Weights of a small GPT-style language model, trained from scratch on English Wikipedia: a variant of Muon for these matrices.
MLP neurons of a small language model. Each row is named by its layer, matrix (up: input weights) and neuron, and shows model dimensions 48-111. Each number is 128 + 24 x the weight over its row's rms, rounded and kept within 0 to 255.
A block is one neuron, or neurons of one layer that tend to fire together. After each block is what it responds to, as a language model described it from the Wikipedia text at the highest values.

L9.up65 [ 91 111 149 121 145  83 121 108 100 117 100  89 120 178 154 141 167 136  90 150 135 114 113 158 169 140 118 143 140 112 121 103 123 123 117 112 101  94 121 168 184 116 154 116  79 150 124 158 135 133 128 110 125 115 140 183 116 124 134 168 133 121 150 112]
L9.up94 [ 96 185 101 114 148 102  91 148 140 126 139  83 113 136 132 108 184 152 121  68 165 104 138 143 116 132 123 112  90 122 133 153 120 132 108  77 135 114  97 138 119 126 103 134 114  99 136  95 166 127 134  48 142 115  62 115 121  82 141  84 146 157 139 107]
L9.up161 [127 165 122 103 112 113 100 117 162 100 133 169 142 124 138 131  73 195 155 100 146 156 119 169 153  85 151 101 125 101 117 130 140 130 115 120 173 131 135 157 176 168 101 139 153 101 133  77 131 146 128 145 188 151 121 105 153 162 117 120 100 153 116 148]
L9.up181 [ 97 126 129 135 148 166 114  99 123 126 162 127 163 126 146 128 146 132 143  97  96 115  92 123 121 119 152 111 132 102 151 174 116 126 127 115 140  97 172 113 128  90 128  86  98 106 121 161 121 138 136 169 143 131 146 100 109 127 111 103  77 153 153 126]
L9.up242 [137 100 113 158 126  98 131 126 148 127  96 137 126  70 140 142 125 119  87  92 158 138 135 110 111  86 136 144 131 118 105 195 132 132  93  76 134 125 116 125 142 123 105 119  88 143 122 149 129 153 116 125 146 126 157 152 130 121 150 118 127 132  81 115]
L9.up253 [112 180 127 136 123  94  85  73 151  80 108 160 107 179 136 156 122  99  80  99 146 158 141 179 147 121 148 136 130 132 124 100  99 101 124 138 168 104  77 118 147 130 120  94 170 137  85 119 153 105 107 146 146 141 139 110 157 162 137 150 112  90 141  89]
L9.up271 [130 141 111  96 138 118 112 140 151 124 138 133 137 131 111  98 124 127 110 122 117 169 155 128 136 135 145  88 147 131 119 200 117 159 147 137 102 107 140 157 135 187 141 112 113 147 102 130 118 131 124  94  69 134 102 105 136 103 168 102 109 100 134 130]
L9.up307 [ 88 116 113 141 173 149 115 111 136 149 101 139 138 110 149 118 116 141  71 104  88 165 143 137 152 130 144 111 130 109 107 111 139 113 181  92 123 143 139 139  97 144 176 132 124 164 135 148 111 128 109  97 117 138 112 119 116 136 163 125 111 128 160 142]
L9.up372 [117 114 159 120  89  90 111 140 119 147 124 159 153  88 155  95  93 109 176 148 151 124 100 122 108 135 106 122 147 126 133 111 165 159 170 125 177 101 116 121 131 140 151 157 160 132 107 139 138  81  95 138 160 103 108 129  92 141  82 111 128  94 148 104]
L9.up574 [ 98 142 171 116 143 135 140 162 160 173 116 123 103 153 178 118 124 119 152 112  79  99 122 108 154 127 124 135 102 188 116 153  93 159 101 147  89 161 107 135 174 158 119  97  91 136 126 111 138 137 117 133 183 136 111 115  79 131 112 123  94 133 147 142]
L9.up647 [137 187 120 170 135 150 111 125 176 136 159 137 125 126  95 147 111 104 120 124 127 120 136 134 125 113 106 128 142 127 136 128 109 161  80 136 111 127 124 175  89 160  97 122  91 143 120 163 125 141 153  91 123  88 161 146 104 147 111 136 145 142 148 153]
L9.up695 [164 126 175 112 170 104 122  97 124  82 167 134 111 142 186 130 123 115 112 138  94 128 114 105 105 150 121 118 113  75 108 139 149 146 135 118 116  97 123 103 113 136 137 136 152 135 104 123 113 142 127  76 129 124 104 172 141 101 165 128 133 137 127 120]
L9.up834 [124 126 139 125 136 135 115 122 148 146 154 138 141 137 136 146 107 136  60 145  85 160 132 118 145 139 148 138 130 148 104 127 126 191 138 141 156 127 128 105 155 100 140 103 142 143 138 167 121 124 106 133 151 141 141 140 146 129 135 130 146 143 139  90]
L9.up895 [ 88 141 150 134 115 106 115 149 101 132 121 147 151 116 126 102 126 134  99 120 111 120  90 120 139 146 116 119 132 126 115 149  85  99 148 107 113 150 172 156 155  93 190 136 145 132 139  89 129 108  93  98 103 113 115 163 148 150 106 140  87 138 111  78]
L9.up979 [126 165 130 105 107 125 124  93 133 130 118 159 104 118 104 143 154 137  99 114 150 174  92 142 111 116 141  97 170 133  91 121 116 164 166 126 138 135 100 117 144 123 120  80  48 117 159 153 136 147 137 131 125 133 125 159  93 191 105 126 148 139 127 129]
L9.up985 [129 110 147 130 108 124 142 117 108  52 142 127 121 116 153 144 159 146  75 136  82 140 111  91 106 128 124  96 109 124 101 132  91 151 140 105 157 112 136 106 112 158 141  64 114 153 114 158 123 148 135 115 129 153  94 115 114 129 144 162 121 105 143 113]
Responds to: Verb stem completion

L9.up26 [128 133 163 125 108 135 122 146 131  76 130 164 179 120 149 124 140 160 130 152 130 113 160 157  93 139 159 120 116 148 141  82 161 135 111  84 116  98 137 165 107  79 128 127 128 101 125 172  97 105 171 167 136 145  92 101 129 122  95 130 114 113 125 150]
L9.up52 [112 122 132 122 101 103  86 142 140 111 134  62 117 142 113 108 109 133 107 129 143 133 129 125 116 117 113 155  85 116 143 179 113 124 141 145 156 135 117 104  83 116 136 102 141 143 129 161 150 139 125 122 163 111 119 135 136  87 107 152 166 113  95 142]
L9.up164 [111 153 177 142 120 151  76 131 138 132 125 126 158 122 139 108 124 104 164 152 125 132 132  81 137  91 130 120  95 136  94 160 143 185  93 107 126 138 132 134 112 105  96 125  91 125 168 109 124 173 146  85 154 144 127 126 119  97 104 103 141  94 143 122]
L9.up165 [122 124 138 143 161 128 115 163  97 157 159 132 101 124 133 118 105 147 117 110 124 112 133  72 158 108 125 102 109 137  99 145 172 121 128 145 151 149 146 122 146 164 147 121 134 138 152 101 158 135 147  93 109 124  98 100 148  74 130 142 147 153  85 125]
L9.up238 [ 82  99 139 154 112 108 129 117 148 158  83 136 100  92  98  60 143 111 137 136 109  85 156 111 131  99  97  62 123 154 143 157 131 151 131 100 130 161 140 117 115 165 124 122 171 112 123 122 147 107 109 129 147 140 106  85 125 111  71 113 159 122 155 144]
L9.up301 [ 93 147 113 117 104 115 132  89 144 117 146 151  99 141 133  95 114 103 194 143 148 135 123 103 150  85 118 112 105 134 108 129 124 112 161 125 111 127 162  99  99 152 134 152 123 155 163 117 125 153 146 105 137 147 138 122 120 131 100 113 128 132 121 121]
L9.up515 [147 141 126 160 140 165 157 118 113 110 104 139 150 139 104 110 149 127 111 117  94  93 124 130 130  89 133 114  78 100 129 162 121 155 124 129  72 132 100 133 132 173 118 143 152 116 144 150 105  97 151 151 162 135 148 136 137  90  73 127 150 130 113 109]
L9.up580 [134 116 164 125  91 102 123 131 101 137 138 148 160  97 107 108 170 119 143 109 106 106 116 118 133 125 145 125 143 147 109 137 107 134 128 135 128 111 148 133 140 130 153 137 134  99 191 127 178 115 131 113 161 117 106  81 165 128 112 100 167 135 140 140]
L9.up689 [101 137 138 133  91 127 105 120 139 150 166 153 100 129 129  50 142 118 150 117 127 144 125 102 127 119 154 156 129 100 113 155 102 143 142  93 160 184 126 103 143 135 130 193 146  84 138 110 115 109 186 185 167 112 141 133 119  79  87 135 164 104 102 128]
L9.up696 [102 125 146 125 136  93 143 137 123 123 168 169 156 130 144  79 137  76 166 129 147 112 102 154 153 147 114 115 134 128 151 111 109 100  87 168 166 138 142 102 160 118 147 152 128 127 145 119 149 142 114 150 175 158 127 130 128  93 115 155  97 107  83 111]
L9.up703 [150 129 141 125 107  86 172 140 144 121 138 139 148 158 146 148 141 140 107 149 180  93 138 149 109 169  90 173  65 117 122 148 103 140  94 113 151 122 142 181 156 149 124 155 116 165 164  96 155 153 125 141 156 109  88  98 104 123 138 116 162 102 146  97]
L9.up822 [117 141 126 142 160  50 150 103 123 135 149 156 137 114 129 135 115 128 124 136 145 124 115 123 128  74 141 150  88 106 162 152 133 104 155 117  97 113 157  95 117 129 109 141 129 130 121 103 106 135 143  80 183 138 109 165 141 102  92 115 121 110 148 112]
L9.up917 [134 101 104 125 154 150 105 116 146 118 138 143  95 133 169 104 117  98 118 116 138 121 131 154 142 101 158 124 107 137  95 104 110  79 148 122 159 102 114  93 132 150 131 116 129 124 141 146 116 109  97 139 124 125 130 125 134 100 106 128 141  94  88 196]
L9.up940 [ 99 123 143 126 111  88 120 131 128 119 112 157 145 146 138 141 175 136 141 146 172 170 159 105  91 123 117 139 139 123  94 122 121 114 119 157 172  81 123 100 108 144 121 127 115 130 176 177 134 143 135 123 141  93 104 138  81 118 120 139 185  92 115 162]
L9.up1003 [106 109 177 131 141 109 161 153 159 160 126 107 129 126 126 100 144 155 121 109 133 161 154 137 163 131 126 130  90 122 155 133 104 138 117 113 111 147 147 126 178 123 174 136 109 133 141  96 128 152 116 104 102 134 130  85 138 167  68 110 137 123 102 149]
L9.up1016 [120 120 157 145 120 117 146 108 128  86 172 127 138 142 139 130 104 139 111 141 123 118 141  52 155 102 124 133 151 127 125 118 116  92 115  81  95 108  98 112 153 111  85  97 166 139 127 119 117  76 116 142 139  95 125 167 127 132 143 158 159 137 120 130]
Responds to: Year-start position

L3.up373 [ 87 137 111 180 170 137 102 112 136  90 114 119 153 170 151 146 127 138 161 106 149 150 108 168 136 177 129 161 182 125 137 162 117 118 114 112 141 159 117 114 135 150 128 118  95 149 120 125 147  89 113 123 124 149 129 125 136 121 107 135 131 103 161 139]
L3.up641 [118 150 105 152 144 154 176 119 129 109 141 146 107 156 132 151 169 156 151 114 143 156 132 106 160 155 125 125 123 106 138 147 154 160 122 134 144 121 164 155 158 121 140 126 140 114 107 145 103 135  69  77 118 161 128 116 117 129 162 108 130 106 148 165]
L3.up803 [ 87 143 103 105 135 174 135 122 130 142  99 126 157 108 131 200 119  98 141 117 128 140 117 112 120 124 118 139 197 148 124 126 112 146 108 125 104 143 127 156 137 168 154 112 127 133 124 160 139 113 133 152 131 165 103 110 127 111 158 105 117 165 118  99]
L3.up834 [144  77 161  99 109 138 104 156 135 116 139 153 137 164 126 146 149 104 103  76 116 129 106 116 140  92 130 136 125  98 125 169 102 130 147 125 112  99  79  93 131 110  98 120 122 157 172 173 132  97 133 125 113 104 118 162 129 145 138 131 126 133 115 140]
Responds to: Word-completing suffix pieces

L9.up24 [151 144 115 115  81 136  90 141 129 125 106 135  85 106 134  93  93 134  92 173 132 103 131 148 139  87  89  59 122 138 127 145  99 140 133 145 105 127 133 136 146 160 113 125 139 141 132 122  97 149 123 100 162 110 136 119 141 120 102 107 142 132 107 117]
L9.up33 [105 170 145 113  95 119 105 141 160 139 129 147 143 125 125  70  91  91 113 123 100 132  90 113 113 114 183  89 122 151 114 128 129 135 129 136 128  78 105  99 141 162 150 176 103 167  93 120 117 138 153 146 130 127 151 152 109 111 165  89 156 105 107 117]
L9.up90 [161 135 107 147 106 126 130 156 112 140 126 165 142 103 134 165 111 130 146 121 131 106 120 145 104 118 148 160 110 154 166 126 115 154 118 143  98 151  72 118 139 126 138 150 101 163 138 148 115 145 164 158 131 124 138 122 127 102 128 151 152 109 152 142]
L9.up285 [ 79 138 123 126 161 121 131 134 115  84 127  81  92 104 124 127 152 140 142 123 121 126 124 142 140  95 153 113  78 130 178 111 122 101 105 141 129 133 119 148 150 126 149 129 130 144 153 117  76 114 110 111 100 107 155 143 126 134 112 120 144 150  76 194]
L9.up331 [ 96 116 137 183  91 118  84 109 124 147 152 139 115 138 123 105 136 129 104 118 179 129 170 137 151 100 100 132 117 154 123 120  98 132 169 126  80 128 125 139 170 150  79 121 159 160 119 116 170 108 141 158 132 115  80 145 108  95 103 103 123 148 126 142]
L9.up451 [166 119 101 127 149 122 140 122 111 150 188 163 124 118 130 124 130 141 132 102 161  71 160  71 148  73 103 118 134 125  94 123  98 184 111 114 135 158 113 102 100 160 142 117 105 106 168 113 135 112 131 136 147 131 128 135 126 112 112 130 117 125 125  97]
L9.up499 [140 164  65 146 124 166 115 121 151  98 122 109 128 142 170 144 120 171 133 139 118 138 131 135  98 124 104 100 105 142 165 121 113 112 124 135 121 138 130 126 156 159 120 125 127 126 126 154 140 139 113 142 163 106 118 133 140 118 123 135  28 169 131 147]
L9.up683 [ 82 126 163 120 140 132 127 129 160 164 119 153 139 106 137 100 104 125 138 107 128 138 174  93  91 124 121  98 104 142 113 178 101 158 124 109 161 107  99  94 146 102 137 138 175 121 135 119 103 121 121 152  97 123 188 140 100 127  97 159  97 116 138 122]
L9.up698 [121 159 170 124 157 141 111 122 138 152 113  99 132  83 139 158 143 137 139  93 126 166 174 170 108 131 122 123 151 127  92 140 118 154 167 147 110 119 145 102 131 108 168 135 131 180 153 118 121 107 166 143 136 145  84 121 140 120 130 140 137 122 102 110]
L9.up818 [139 140 124 154  71 134 124 130 119 135 103 112 153 131 136 116 122 133 131 134 106 101 152 109 137 116 171 132 120 122 119 151 136 153 141 116 124  87 116 156 144 115  84 123 136 154 101 131 103 117 129 139 155  96  78 124  86 109 165 135 103  63  80  91]
L9.up882 [103 133 154 120 115  95 141 117 134 130 120 123  97 132 105 140  92 189 141 181 158 141 139 104 111 138 116  97 135 142 155 149 130 129  96 160 149 119 126 158 134 113 149 102 144 145 152 109 136 159 159 131 107  88 123 158 148  97  87 132 115  95 108 125]
L9.up896 [129 123  90 121 113 102 114 170 134  96 124 138 163 166 134 110 120 165  98 143 184 142 131 121 123 108 137 175 111 125 182 103 128 161  48 112 131 150 126 122 106 127 119 119 161 147 143 140 116 181 157 109 123 129 144  79 141 112 133 126 114 131 130 134]
L9.up923 [187 147 119 130 129 118 130 130 114  98 153 133 101  96 100 114 122 149 155 128 113 151 144 113 127  78 188 126 185 115 170 165 106 140 113 174 138 104 164 126 116  86 136  88 116 149 178 129 146 118 137 122 135 115 157 122  77 120 151 115  96 122 136 122]
L9.up958 [ 85  82 128 139 112 101 159 132 129 143 152 138 152 113 118 107 134 112 113 118 131 140 120 163 144 120 166 169 101 101 151 135 148 139 129 115 132 120 136 105 167  88  91 120  99 158  80 133 140 128 142 167 141 136  97 107 101 117 114  81 127 123 121 117]
L9.up980 [119 106 128 116 143 105 103 125  97  84 137 131 118 148  75 114 119 143 140 127 143 141  92 138 156 130 127  93  82 137 129 151 122 100 132 147 160 118 125 107 136 165 108 100 116 153 153 127 165 142 130 144 137 161 179 145  87 120 141 145 141  60 133 126]
L9.up1014 [141 138 123 172 146 129  89 161 134 143 102 130 108 178  96 162 128 184 143 113 158 140 126 198  96 139 105 108  98 138 152 111  86 120 136 116 132 136 141  91 184 110 137 133 173 168 133 138 141 127 170 115 151 128 112 111 126 126 116 117 154 148 141 143]
Responds to: Century digit of years

L5.up349 [111 128 183 132 125 100 112 131 126 130 136 130 115  57 103 166 143 121 144 101 150 141  92 136 173 119 140 148 146 128 158 146 155 157 124  79 145 114  80 143 139 123 146 111 147 153 127 145  98 126 132  95 149 122 113  91 121  76  77 129 143 131 155 123]
Responds to: Birth-year slot, mid-word pieces

L9.up206 [184  92 148 115 145 123 116 112  90  73 155 123 124 102 166 160 103 123 144 104 107 148 146 112 179 119 134 138 132 120  96 122 143 119 103  89 158 149 147 115 134 105 135  96 122 175 128 149 155  98 144 136 167 182 123  83  94 126 159 149 154 146 183 113]
L9.up274 [139 127 115 139 107 149 120 155 151 114 108 145 124 102 127  84 143 120 113 152 121 117 142 159  85 133 134 130 130 135 119 137  95 153 145 129 114 115  83 109 135 148 140  86 117 148 130 125 177  81  77 143 127 111 130  96 122 168 127 154 131 131 162 167]
L9.up288 [101 134 132 156 125 133 111 139 130 135 105 152 152 112 119 114  82  95 180 146 117 146 104 121 161 138  81  92 131 118  86 141 166 121 140 132 161  90 135 117 146 123  89 139 129 148 127 196 139 158  87 121 159 151 130 175 105 127 141 140  96 137 147 143]
L9.up369 [106  58  96 129 143 130  60 103 118 140 130 145  96  58 174 124 127  94 106 136 125 109 116 133 122 134  85 132 112 111 152 127 131 149 173 122 108 129 121 144 130 105 134 121 130 151 143  87 131 143 149 152 114 127 109 105 128 139 159  98 126 145 113 131]
L9.up402 [127 157  52 139 104 117 141 139 104 183 102 138 107 112 137 171 121 116 112 141 121 142 104 101 124  65 152 110 148 102 148 181 136 145 105 119 155 178 119 117 114 132 156 145  97 157 171 114 130 106 111 136 108  87 148  81 105 113 153 136 161 147 106 124]
L9.up422 [160 127 130 129 146 129 104 120  95 103 111 147 136 153 133 117 105 101  98 139 130  90 141 126 111 146 121 152 136 111 141  60  97 123 151 145  88 152 146 122  86 145 151 154 114 147 120 171 127 177 109  95 154 102 158 120 116 138 125 112  92 126 115 114]
L9.up427 [119 130 119 156 120 111 121 161 134 174  72 144 116 134 133  86 130 100 121 145 118 173 131 104  74 115  90 192 132 122 118 128 145 125  97 123 134 118 119 167 103 118 103 134 164  97 103 120 159  79 114 131 132 110 144 119 143 129 132 118 120 164 105 154]
L9.up598 [ 93 136 106 122 120 115 106 108 108 139 172 136  87 123 149 130 121 103 136 106  98 158 118 114 114 114 116 124 102 134 106  86 116 126 104 153 108 133 113 140 102 115 114 122 146 116 112 150 118 100 150 145 148 105 120 144 125 110 145 128 119 123 151 110]
L9.up609 [141 149 147 121 113 130 131 155 160 115 118 159 171  93 103 100 119 103  86 113 106 125 134 163 127 119 128 202  98 110 125 153 117  85 152 147 114 119 105 122 132 144 134 110 112 128 139 137  87 106 151 106 125 107 135 106 152 132  97 132 123 163  97 133]
L9.up880 [143 141 122 114 134 101 137  91 122 110 136 190 117 118 101 113 160 148  83 114 169 118 163 122 113 125 139 125 114 122  96 176 141 123 141 132 160  95  99 100 141 157 155 159  96 177 160 121 105 119 151 141 112 115  76 136 111 125 117 101 105  93 155 111]
L9.up891 [124 115  99 119  75 122  93 134 141  85 142 157 130 126 122 126  91  83 114  96 134 162 145 126 151 147 116 146  94 131 136 159  66 101 127 111 155 122  92  86 163 129 146 134  71 162 161 127 133 138 145 146 130  91 115 141 101 158 142 130  90 115 116 102]
L9.up901 [113 155 137 141  98 150 138 146  59 115 114 128 130 164 130 119 160 130 128 112 153 172 101  99  82 102 164  93 130 119 151 125  96 153 110 181 157 122 122 131 116 122 124 148  89 109 141 145 125 134 104 167 149 108 129 125 112 114 135 107 136 131 107 103]
L9.up933 [113 130 109  72 123 121 130 115 142 144 102 150 126 105 149 133 148 187 123  95 113 130 137 149 122  89 111 136 112  72 131 114 140 145 123 113 137 172  90  97 149 149  84  95 113 121 131 144 144 175 125  99 107 132 135 142 137 160 127 135 158  96 135 147]
L9.up944 [102 175 114 125 152 118 147 135 170 141 124 154 121 126 136 124  77 159 168  89 156 105 103 146 135  86 104 125 125  80 128 152 129 137 111 127  88 145 143 128 128 122 158  98 112 114 115 103 156 127 132 122 127 120 140 111 116 160 134 155 116 169 111  78]
L9.up959 [138 127 139 150 120 114 116 110 167 120  99 138 153 142 161 128 144 124 159 106 175 156 140 149 153 150 133 139  66 145 118 162 108 163 147  81 132 162  95 148 130 130 132 116 150 112 148 115 122 130  96 162  86 126 135 100  99 112 128 138 123 117 153 119]
L9.up970 [ 96 181 115 119 148 128 123 139 151 133  86 121 111 138 143 178 137 152 132 119 119  98 161 165 135  89 110 160 140 130 133 104  75 116 116 111 128 142 124 188 100  99 129 179 143 129 131 126 117 134 145 108 125  81 166 157 168 140 124 160 132 129 100 148]
Responds to: Main-verb inflection suffixes

L5.up931 [109 104 148 154 133 167 122 127 159 143 144 151 135 116 125 115 135 116 114 109 123 130 177 120 128 107 142 130 101  99 149 117 185  71 112 103 119 160 110 111 149 107 107 134 110 147 120 157 115 107 130 112 151 203 142 126 113  99 134 147 154  97 140 146]
Responds to: Split-word endings

L3.up178 [102 167 143 128 130 153  83 159 111 135 150 163 104 123 127 127 127 120 111 157 175 119  88 112  77 128 153 105 148 118 118 127 108  97  96 117 110 164 123 167 108 143 196  76 123 136 189 151 136  49 150 130 139 155 114 136 128  99 155 122 114 125 141 135]
L3.up250 [101 104 128 127 147 147 141  93 129 150 126 151 124  80  85 137 132 117 107 115 143 139 131 140 113 164 116 105 157 104 129 137 175 103 133 137 106 142 108 152 151  74 103 178 157 130 136 163 171 133 110 141 121 134 172 166 141 134 143 133 108 100 138 124]
L3.up708 [168 125 168 154 131 156 143 121 126 118 137 113 166  98 167 133 113  94 169  96 135 114 143 134 133 118 102 116 164 121 138 119 172 118 104  82 106  76 129 147 125 150 124 123 128 109 111 117 130 166  99 154 120 162 129 124 114 125 142  96 114 140  93  98]
L3.up906 [120 104 125 128 102 113 154 146  94 104 105 154 106 119 127 137 114 152  82 114 150 104  99 140  99 135 125 157 103 104 146 160 149 128 121 116 169 134 119 154 111 126 136  94 127 126 202 182 113  93 148 149 111 160  91 141 166 132 162 129 126 119  99 124]
Responds to: Mid-word fragments

L3.up53 [143  81 150 125 168 152 145  65 158 103 129 141 134 161 160 159 119 103 137 104 135 190 140 145 132 154  99 114  64 113 137 133 134 148 176 132 131 151 149 122 115 110 157 134 114 162 111 128 157 117 139 152 139 136 144  62 117 125 123 160 124 178 161 152]
L3.up288 [136  98 111 137 133 151 131 180 147 135 126  84 115 137 140  98 187 149 154  90 139 124 119 126 146 136 167 147 122 153 176 138 163 136 166  97 119 107 109 149 149  93 109 157 112 153 112 139 137 128 162 127 142 117 151  89 150 153 107 101 167 118 105 136]
L3.up552 [180 151 144 135 146  93  86  96 131 151 125 118 124 143 116 121 122 132 143  96 106  87 133 163 142 114 163 123  99 119 132 138 167  98 119 155 118 151 192 121 105  94 145 124 151 129 122 132 131 119 152 125  95 104 128 153  96  81 127 138 133 166 119 118]
L3.up692 [115  93 119 130 136 154 114 111 136 100 175 137 150 133 134 115 110 155 126 118  79 135 119 182 138 102 155 158 113 118 139 143  78 125 119 116 115 160 146 103 115 106 132 146 131 113  72 144 119 143 182  83  81 119 154 105 102 138 129 118 116 138 132 153]
Responds to: Year third digit

L5.up41 [123 121 126 135 131 103 102 127 131  86 151 118 159 141 159  99 108 128  63 109 114 139 159  71 143  96 139 160 101  92 166 107 115 130 146 144 152 104 126 119 137  95 125 137 156 169 136 155 154 138 148 124 132 136 135  80 107 147 162 115 115  96 104 148]
Responds to: Leading digit of years

L3.up265 [ 80 109 131 122 148 168 103 100 164 118 120 105 116 129 142 136 115 104 163 122 161 137 101 120 160 107 131 196  97 108  95  93 145 144  92 133 113 112 104  98 124  98 129 126  67  82 108  78 162 111 142 145  66  96 117 113  97 157  86 144 114 150 107 149]
L3.up307 [129  99 124 104 147 134 170 152  96 137 138 135 136 190 142 110 144 100 144 127 139 139  78 149 119 154 101 107 148 103 158 124 135 124 120 175 164 122 142  97 129 194 163 147 110 182  98 128 159 122 115 134 115 134 143 153 101  99 152 119  97 151 121 142]
L3.up342 [102  91 147 100 180 138 117 119 131 135 157 104 132 144 105 133 125 129 158 117  86 139  99 120 130 123 133 110 147 150 154 155  82 152 107 135 132 149 100 136 114 161 120 147  94  84 107 136 131 156 153  73 116  82 156 135 134 139 109 101 121 116 114 112]
L3.up407 [ 92 157 140 108 151 126 141 164 105 114 132 130 134 111 146 164 128 107 157 101 121 133 132 140 142 180  89 119  90 134 119 165 105 183  74 135 121  93 124  86  95 141 132 124 104 147 109 104 117 168 140 103 114 106 129 125 119  98 148 126 124 126 160 162]
Responds to: Early word-piece continuation

L5.up385 [135 146 140 123 135 128  81 125 171 140 123  91 114  90 122 136 150 132 135 130 128 160 117 131 115 146 179 153 142  95 138 116 105 149 100 153 155 161  76 161 121 130 132 114 137 129 156  95 120 156 120 120 117 114 127 149 142  96 150 105 112 148 109 116]
Responds to: Mid-word completion pieces